Weights of a small transformer language model: tied embeddings.
MLP neurons of a small language model. Each row is named by its layer, matrix (up: input weights; down: output weights) and neuron, and shows model dimensions 192-287. Each number is 128 + 32 x the weight over its row's rms, rounded and kept within 0 to 255.
After each neuron's rows, "fires on" lists the tokens most often at its 100 highest values on Wikipedia text that the model never trained on; "fires after" lists the tokens most often just before its 100 highest values on Wikipedia text that the model never trained on.

L4.up1453 [156 119 132 184  86 152 143 114 125 111 121 146 162 147 111 115 176 134 128  77  80 152 129 153  87 178 138 177 128 134 248 154  72 138  94 179  73 111  88 150 213 148 164 158 134 128 127 126  74  94 197 177 181 124 121  88 145 129 193 165 180 157 136 121  30 121 168 141 151 152 111 116 123  73 133  88 102  82 169 142 113 149 161 145  62  64 133 119 111 135 129  93 126 173 151  86]
L4.down1453 [124 138 180 152 170 152  80 139 127 154 146 115  81 139  85 118 115  84  60 146 159 172 163 113 133  72  91 143 129 104 150 139 177 133 155 135 184 162 124 108 130 169  97 121  82 132 135 137 161 162 109 139 128  74 182 136 118 119  90 105 138 118 169 124 127 139 102 104 165 165 184 135  97 177 109 144 122 160 126 162 116 214 145 160 137 145 114 146 111 110  52  64 142 145 128 155]
fires on: "1", "e", "/", "n", "t", "#"
fires after: " ", "G", " g", " O", ":"

L4.up358 [119 127 160 142 104 104 129 155 101 103 116 153 108 161 167 164 103  70 142 152 153 131  87  93 141  89 179 164 118 133 115 133 165  98  95  98 107 143 143 178  68 150 129  73 204 154 130 166  39 115  79 122 143  88 196 146 118  86 146  98 161  79  89 119 162 155 164 142  64 166 132 162  90 124  85 171 126 190 110  74 172 137 153 204 120 131 154 159 155  83 161 129 147  83 174 188]
L4.down358 [108 159  64 159  82  89 164  97 144 109 106  97 188  74 112  86 138 136 137 128 123 165 148  74 143 129 153 115 116 133 102 179 140 162 127 171  98 121 140 123 210 117  97 138  94 109 153 135 115 113 133 151 116 154 133 113 122  12 128  97 101  96 170 171 136  92 123 126 102  71 158  80 126 182  67 104 165 111 143 100 149 149 143 114 122 158 128 126  64 113 110  94  77 167  81 203]
fires on: "P", "R", "B", "Ch"
fires after: ".\n\n", "==", "==\n", "\n\n", "S", "==="

L4.up812 [166 170 135 134 177 151 144 113 144 200 162 157 117 137 139 132 116 101 165 123 106 160 135 155 144 119 139 215 151 105 107 132 179 158 164  74 126 126 128  78 116 190  82 120 156 110 106 107  79  99 129 118 124 144 146  79 153 104 143 115 120 129 143 157 168 111 140 117  81 109 124  91 185 145 142 118  72 131  96 152 131 130 102 132 127 119 116 151 119 177 146 178 114 121 127 154]
L4.down812 [114  77 163 162 142 146 129 101  93 116  88 126 135 110 179  79 101 113 169 139 138 190 121 162 142 105 109  94  94 130 196 136 142 143 130 138 166 151 118 145 135  85 157  78 145 128 189 150 149 164 178 104 155 136 140 174  89 127 132 156  92 122 134 136 121  86 136 163 109 151 105 103  72 133 145 154 160 159 149 140  82 128 176 133 136  90 157 129 109 113 107  51  91 104 148  75]
fires on: "=="
fires after: ".\n\n", " |\n\n", "\n\n", ").\n\n", "b"

L3.up812 [ 97 133 136 156 151 164 163 127 117 177  68 146 174 168 108 158 136 181 131 105 132 146 131 182 164 106 110 112 140 118 117 117 146  78 148 129 119 126 149 109 110 144 213 109 108 158 111 139 180 130 162 142 131 134 143 113 205 133 141 134 139 149 109  86 143 104 147 180  91 134  88  76  87 142 143 146  91 121 131 143 155 111 106 101  63 167 131  91 158  72  91  87 148 128 176 120]
L3.down812 [154 126 121  94 124 132 152 150 132 135  89 125 161 139 145 141 109 212 106 117  95 145 124 120 180 106 142  66 129 123  96 181 146  70  96 148 118 106 123  97 119 108 139 108 158  95 109 151  85  98 169 110 143 129 189 102 157 115 100  86 110 150 148 184 161 141 115 105 131  91 152 127 125 119 151 141 124 133 108  90  77 177 141  82 109 153 109 161 121  92 117 108 162  38 142 194]
fires on: "i", "ic", "n", "g", "iz", "x"
fires after: " N", " L", "uk", " R", " Le", " V"

L7.up1381 [141 116 171 147 151 102 121 120 167 100 110 152 110  60  87 171 174  95 152 186 139 111  97 108 104 132 116 165 141  78 110  92 131 106 145 157 110  94  64 167 128  93 159 213  87 129 116  59 107 102 200 115 119 212 142 100  89  98 136 224  85 162 145 126 138  70  81 152 149 164 136 131  56 150 128 142  65 140  99 119 158 131 125 143 178 137 145 108  96 163 154 117 105 122 183 108]
L7.down1381 [143 172 107  75  96 140 154 157 137 170 135 134  35 148  82 137 135 127 117 148 144 141  76 106 124 123 187 128 119 165 112 135 155 194 176 154 122 118 123 110  91 109 103 134 130 110 199 146  83  94 139 128 128 149 137 104  81  97 190 161 103 125  61 167 187 196 123 135 165 141 114 173 138  86 152 145 149  87  81 165 110 135 169 141 127 116 127  69 162  88 105  70 153 151  83  97]
fires on: "0", "3", "7", "9"
fires after: "6", "8", "0", "5", "1", "4"

L4.up934 [ 85 146 105  93 111  92 106  79 141 155 149 154 158 122 110 100  86 113  80 166 160 178  97  65 107 142 155 188  99 152 144 124 164 127  61 129 170 140  96 151  85 144 129 154 155 141 122 171 144 125 113 180 105 138 115 130 125  97 119 142 112 163 102 116 113 151  99 117 108  74  94 134 156 102 171 153 152 135 133 107 103 142  37  86  52 119 112 109  87 119 157 131 124  89 103 161]
L4.down934 [138 114  93 165 111 175 109 129 100 129 113 135  92 122 165 137 182 119 106  82 132  33 104 167 173 137 155 114 127 135 100 111 124 155 115  87 152 131 152 128 134 164 120 131 125 115 163 132 120 137 124 122 133 134  89  82 126 102 109 215 180 101 121 171 140  77 135 155 154 123 129  74 107 198  59 134 140  52 150 130 110 156 174  87 164 149 124 147  72  89 147 138 138 100 115 131]
fires on: "0", "red", "all", "a", "on"
fires after: " p", "0", " C", "1", " c", "M"

L4.up81 [179 103 183 122 120 108 192  74 134 129 140  59 167  94  85 174 136 181 162 107 195 125 149 176 107 119  78 133  87 102 127  74 119 103  78 113 113 135  75 107  87 102 128 161 182  72 170 116 135 119 162 125 114 125 113 102 149  70 139 181 131  98 109 164 107 130 136 134 122  94 135 127  95 116 118 134  92 129 155 164 197 147 145  98 139 110  94 146 100 140  83 117 135 131 159 137]
L4.down81 [113 117 113 140 137 143 134 162 176  84 155 128 150 113 122 134  86 137 139 218 189 157 132 115  85 146 197 169  91 113  95 121 125 159 144 145 151 112  67  92 145  92 101 111 194 120 101 110  93  76 126  77 171 109 123 163 101  89 121 157 109 139 129 114 182  94 143 150 156 163 156 168 152  91 133  43 157 144 115 126  79 132 176 117 121 116 219 130 180  80 105 190 111 138 104 102]
fires on: "0", " Film", "oc", "ure", "ore"
fires after: "2", " B", " Di", " International"

L4.up1423 [170 172 182 185 153 160 130 119  93 145 120 111 126  54 145 141 111  84 137  38 146 171  88 100 147  82 105 166  90 123 125 129 181 177  80 156 107 146 112 100 132 115 101  51 111 171 118 132 120  99 158 177 108 139  94 162 121 181 163 167 132 117 123 115 158  56 140 101 109 110  35 131  93 113 111 138 175 197 161 119 127 143 169 155 135 132 166 168 116 144 113 141 134 104 142 125]
L4.down1423 [ 83 179  89 110 147 120 105 123 149 130 113 166 160 125 158 142  93 178 155 106 141 165 156  97 156 125 164 162 136 149 136 130 112 104 107 116  86 105 101 118 143  86 107  90  84 133 126 184  74  98 117 127 150 111  57 114 143 126 138 115 198 159 149 182 122 109  90 134 145 139 108 187 101 149 170 123 157 108 121 152 169 187  93 116 163 114 120 155 150 148 119 142 146 128  77  96]
fires on: "-", ":", "ob"
fires after: "\n", ";\n", ")\n", " l"

L3.up678 [159 113 132  58 134 170 124  74 139 149 171 135  66 104 176 139 152 142 125 128  61 159  79 147 146 168 120  93 146 111 118 148 117 115  99 156 145 101 161 145 147 117 179  85 118 112 114 119 177 128 175 100 123 134 156 134 136 129 119 147 182 127 100 103 122 131 135 159 115 158 108 144 124 163 116  88 102 135  75 169 169  92 149  77 157 140 142  70 125 152  83 205 127 130 180 136]
L3.down678 [ 64 111  93 124 142 168 132  66 124 124 136 179 129 159 153 107 130 143  92 129 137 107  70 118  94 136 126 155 136  54  94 149  94 138  73  86 118  99  37 138 120 140 134 105 151 189 189 125 132  93 152 134 117  97 112 179 134  95 131 141 166 102 175  59 160 148 137 163 163  88 162 164 108 171 111 120 158 141 111 169 153  99 165 106 113 131 136  62 112  69 133 129 155 117 135  82]
fires on: " of"
fires after: "ishop", " University", "ese", " City", " Parliament", " President"

L4.up1045 [158  69 119 156  91  77 107 108 135 167 124 156  90  97 134 101 154 143 146  97 130 139  93 182 120 109 166 128 153 113 164  74 192 133 133 123  75 133 136 116 129 139 133 105 164 138 206 133 102 142 145 173 100  73 127 108 101  92 180 142  93  60 100  95  78 143 147 173 111 115  91 135 125 151  83 104  93 168 129 121  98 146 108 108 115 192 161 119 181 164 115 133 128 178 116 157]
L4.down1045 [135 150 131  81 139 157  81 125 148 133 160  91 131 119 215 134  77 111 121 181 167 137  99 103 126 139 187 119 132  49 168 123 158 169 155 173 201 150 130 199 102 113 118 139  91 134 133 140 110 147 199 108 128 156 118 138 149 105 106 126 202 127 163 130 153 108 129 169  96  91 145 145 149 141 179  42  49  95 161 131 125  99 133 115 174 126 184 161 106 143 115 135 107 151 129 142]
fires on: "0", "est", "ign", "3", "j"
fires after: "0", "v", "if", "f", "1"

L4.up1096 [178 156 107 144 113  97 184  92 147 111 122 116 135 118 151 101 192 136 183 103  47 129 189 137 109  99 103  92 117 130 179 134 174 152 143 154 177  88 120 145 149  95 132 112  99 183 131 102  96  81 113  76 129 122  63 112 105 175 134 123 155 155 109 120 154 161  92 127 151 124 124  97 123 120  76 134 147 178 175 136 149  76 103 186  84 135 116  15  99 163 119 125 188 128 173 125]
L4.down1096 [161 177 125  96 153 138 115 124 104 143 157 160 187 115  82 124 111  93 119 114 142 154 132 104 112 125 172  71 105 147 114 143 153 155 170  68 204 123 159  95 111 135 124  92 105 162 144 105 132 112  85 108  60 163 116 127 104 169 149 126 154 151 180 162 141 152  67 166 161 151 140 208 130 129 104 174 101 106 120 134 175 188 146  80 120 101 116 160 124  70 156 130 117  61 118 110]
fires on: "4", "o", "i", "at"
fires after: " ", " Ch", " ch", " V"

L4.up383 [146 119 149 129 102 126 126 122 161 107  96 106 160  95  80  97 114 130  95 166 101 129 156 130 197 125 183 185 137  63 158 119 150 164  69 110 131 116 116 140 131 101 148  84  56 136 129 124  71 150 120 161 158 101 102 107 176  87  67 148  91 114 163 145 130  93 141 127 122 113 176 117 126 155 128 103 166 116 146 113 142 118 148 135 151 118  73 161 151 166  69 182 126 101  59 162]
L4.down383 [138 114  65 129 134 137 213  62  93 113 156 108 159 112 124 136 130 160 171  55 118 174 156 113 207 163  73 168 126  97 124 114  97 146  96 142  94 152  82 122  86  97 120 179  92 158 136  94 148 171 157 171 182 119 185 122 132  92 130 139  87 123 112  98 130  61  87 105  94 129 122 133 148 129  73 137 129  89 105 144 132 101 137 125 122 108  79  92 154 102  88 123  74 102 102 167]
fires on: " first", "\n\n", "irst", ")\n"
fires after: " the", " The", "6", "The", " their", "'s"

L4.up53 [108 127 108 143 172 118  98 142 157  78  91 173 129 170 178 120  70 122  98 137 147 106  94 110  96 166 167 156 102 146 185  62  83 109 151 141 129 126 157 145 147 142 103  94 158 136  87  40 151 175 110  89  92 137 177 119 140 176 128 122 114  80 139 149 171 164 100 156 133 118  90 107 162 106 134  77 175 147 124 114 198 123 155 124  85 148 120 110 174 117 178 143 138 107  75 174]
L4.down53 [130 130 124 131 150 164 144 104 126 140 117 101 138 118 155 159 159  80  74 108 162 126 105 142 109  33 116 100  95 131 122 142 143 140 123 193 166  96 134  92 133 124 201 189 123 142  96  90 105 114  91 132 115 187  86  61 193 154  73  94 132 151 116 108 191 120 155 124 167 162 163 104  81 134 149 107 112 155  76  84 116 124 145  71 165 154 149 110  93 171 108  81  48 143 125 106]
fires on: "b", "ri", "et", "eb", "B", "ab"
fires after: " B", "ab", " Bar", " S", " R", "B"

L4.up480 [161 140 142 185  76 107  64  96 126 138 135 126 163 132 144 119  72 120 119  79 182 131 148 126  75 146 104 139 138 198 133 116  92 117  86 113 177 176 115 153 125 126 140 131  88 131  85 140 131  65 137 105 149 142 118 138 100 130 149 124 135 105 150 160 136 127 112 142 163  54 211 113 141  99  89 116 133 128 122  63 142 124 104 116 178 112 129 134 151  89 105 143 133 124 124 113]
L4.down480 [134 112 124 170 130 135  80 190 233 135 128 120 132 152 106  71 183 146  94 166 156 118 110 115 117  54 141 136  72 136 170 116  81 138  42 128 167 163 164 107  86 135 170 153 158 125  92 162 148 160  95 126 101 107 112 174 138 140 167 110 148 137 169  74 128 139 111 153 111 106 156  93 191 115 118  88 148 108  88 107 183  84 118 100 101 121  76  96 141  98  86 161 186 137  99 105]
fires on: " time", " April", " January", "ime", "ld"
fires after: " in", " the", " on", " Pr", "In"

L4.up1418 [166 115 125 114 141 134 102 122 152 213 148 148 132 148 121 131 171 162 140  95  72 167 152 116 127 166 175 163 137 145 116 115 105 149 119 192 166 142 179  98 164 104  57 124 154 146 105 110 139 126 120 167 152 108  95 151 139 130 145  68 143 131 113 112 125 169 129 112 128 102 157 110 150 211 111 162 137 153  93 112 144 227  78  84 117  92 140 122  44 103 114 174 118 160 164 168]
L4.down1418 [ 40 129 127 132 103 158 129 157 114 167 142 100  67 156  52 130 104 139 145 167 128 137 175 130 123 142 141 167 110 119 100 105 190 171  99 172 153 148 134  86  55  98 117 186 149 163 159  76  60 123  96 115  73 148 128 139 122 126 152 125 147  89  71 153  94 121  94  89 125  99 141 129  91  98 158 121 120 143 118 130 212 111 145 148  95 107 107 188 129 130 179 127 125 124 122 198]
fires on: "b", "g", "d", "w", "p", "a"
fires after: " C", "ian", " p", " Al", " N"

L3.up1084 [ 77 140  74 152  70  89 132  80 142 100 133 152 129 100 129 103 124 131 115 152 150 143 131 102  61 110 110  92  80 132 142 192 101 147 112 129 193  89  86 161 149 128 130 137 238  88 132  81 154 120 164 134  98 100  64  77  72 153 129  98 103 163 141  95 125 139 147 130 134  97 154 142 139 117 116 118 150 134 119 130 152 149  85 146  50 154 122  87  65 143 163 142 100  93 150 163]
L3.down1084 [142 140 102  87 144 148 143 128 154 135 130 136 126 206 136  92 110 185 147 127 138  89 106  82 168 179 130  69 192 116 117 130 140 129 124 142 158 146 157 186  84 170 144 153  67 160 160  90  94 136 115  82 169 101 183 123 174 104 140 131 137 179 174 117 138 157 118 137  81 146 142  81 114 212 110 159 133 164 124 131 101 103 162 159 141 101 108 204 198 110 134 122 109 134 113 185]
fires on: "g", "ic", "y", "w", "í", "oy"
fires after: " N", " C", " T", " K", " G", " U"

L4.up747 [191  70 143 207 154 131 121 156 123 162 161  94 139  61 191 111 102 127  70  97 172 159 163 124 136 126 144 100 134  87 129  91 120  58 119  95 150 115 112 154 227 107 153 127 182 157  65 103  92 156 154 174  71 153  95 179  85 102 148  78 120 134 101 167 142 134 152 109 139 146 149  91 129 152 121 179 137 119 110  95 116 128 102  95 130 129 129 170  58  77 117 138  87 154 107 124]
L4.down747 [119 176 116 132  84  61 119 145 118 158 120 136 116 187 137 134  82 109  96 131 124 125 165 109 168 155 126 132 143  92 143 137 179 175 142 151 109 159 120 132 129 107 154 146 129 171 144 128 128  64  89 128 146 138  58 114 188 155 110 138 129 159 183  82  64 111 125 186 102 121 101 116 129 177 150 151 142 104 115 113 134 169 144 147 130  69 118 116 137 147 162 105 128  99 158 172]
fires on: "y", ".", "ist", "ed", "ay", "tt"
fires after: " d", " D", "0", " K", " U"

L3.up12 [105 100 150 135 106 143 149  95 102 156 153 133 137 111 132 133 110 113 153 111 148 109 147 167 157 110 122 106  80 173  95 120  78  95 177 188  99 140 127 180 117 117  75  86  83  97 109 129 121 176 122 140 106 180 110 123  55 114 103 150  99 189 121 150 141 139 152 133  68 141 126 153 172 101 132 102 144  95 218 107 100 176 155 119 168  68 132 121 108 116 138  78  94 191 149 169]
L3.down12 [133 136 131 122 155  82 145 147 148 144 199 114 118  80  78 151 133 143 102 120 163  99 105 116 152 174 138  95  90 115 156 169 197 142 106  81 113  78 113 101 134  84 118  92 111 107 170  83 169 165 125 151 128 128  90  65 123 107  98 120 155 153  76 140 154  97 129 151  90 112  94 136 126 131 147 129 111 156 125 181 142 152 153 104 175 153 195  41 115 133 108 156  76 104 193 158]
fires on: "0", "1", "ited", "ere", "3"
fires after: ",", "0", "°", "-", " lim", "("

L3.up1240 [120 106 181 132 150 112 139   1 189 115 185 154  96 101 101  40 172 133 182 109  57 103 125 170  97 100 109  97 101 133 106 164 198 152 134  77 136  90  80 163 162  76 133 137 124 108 109 195 180 131  78  87 106 109 115  97 159  88 103 143 114  97 145 186 124 163 133 142  93 144 112 145 152  46 104 125 146 119 128 145 122 150 177 165 152 129 141 136 144  91 187 150 112 120 139 121]
L3.down1240 [126 110 148 133 151 114 105   0 148 168 181  60  89 116  81 105 145  99 150 152 120 114 154 103  83 141 178 128  86 163 124 210 181 155 141 127 101 118 137 153 165 124 124 138 108 151  89 151  83 150  73  62 155 148 101 154 142 164  93 165 119 162 134 175 105 163 185 112  99 113 137 115 144 105 118 156  82 134 125 120 107 128 164 119 111 126 148 123 142  44 209 148 162 141  69  85]
fires on: "|", " |"
fires after: "\n", ")", "===\n\n", "\n\n", "==\n\n", " ==\n\n"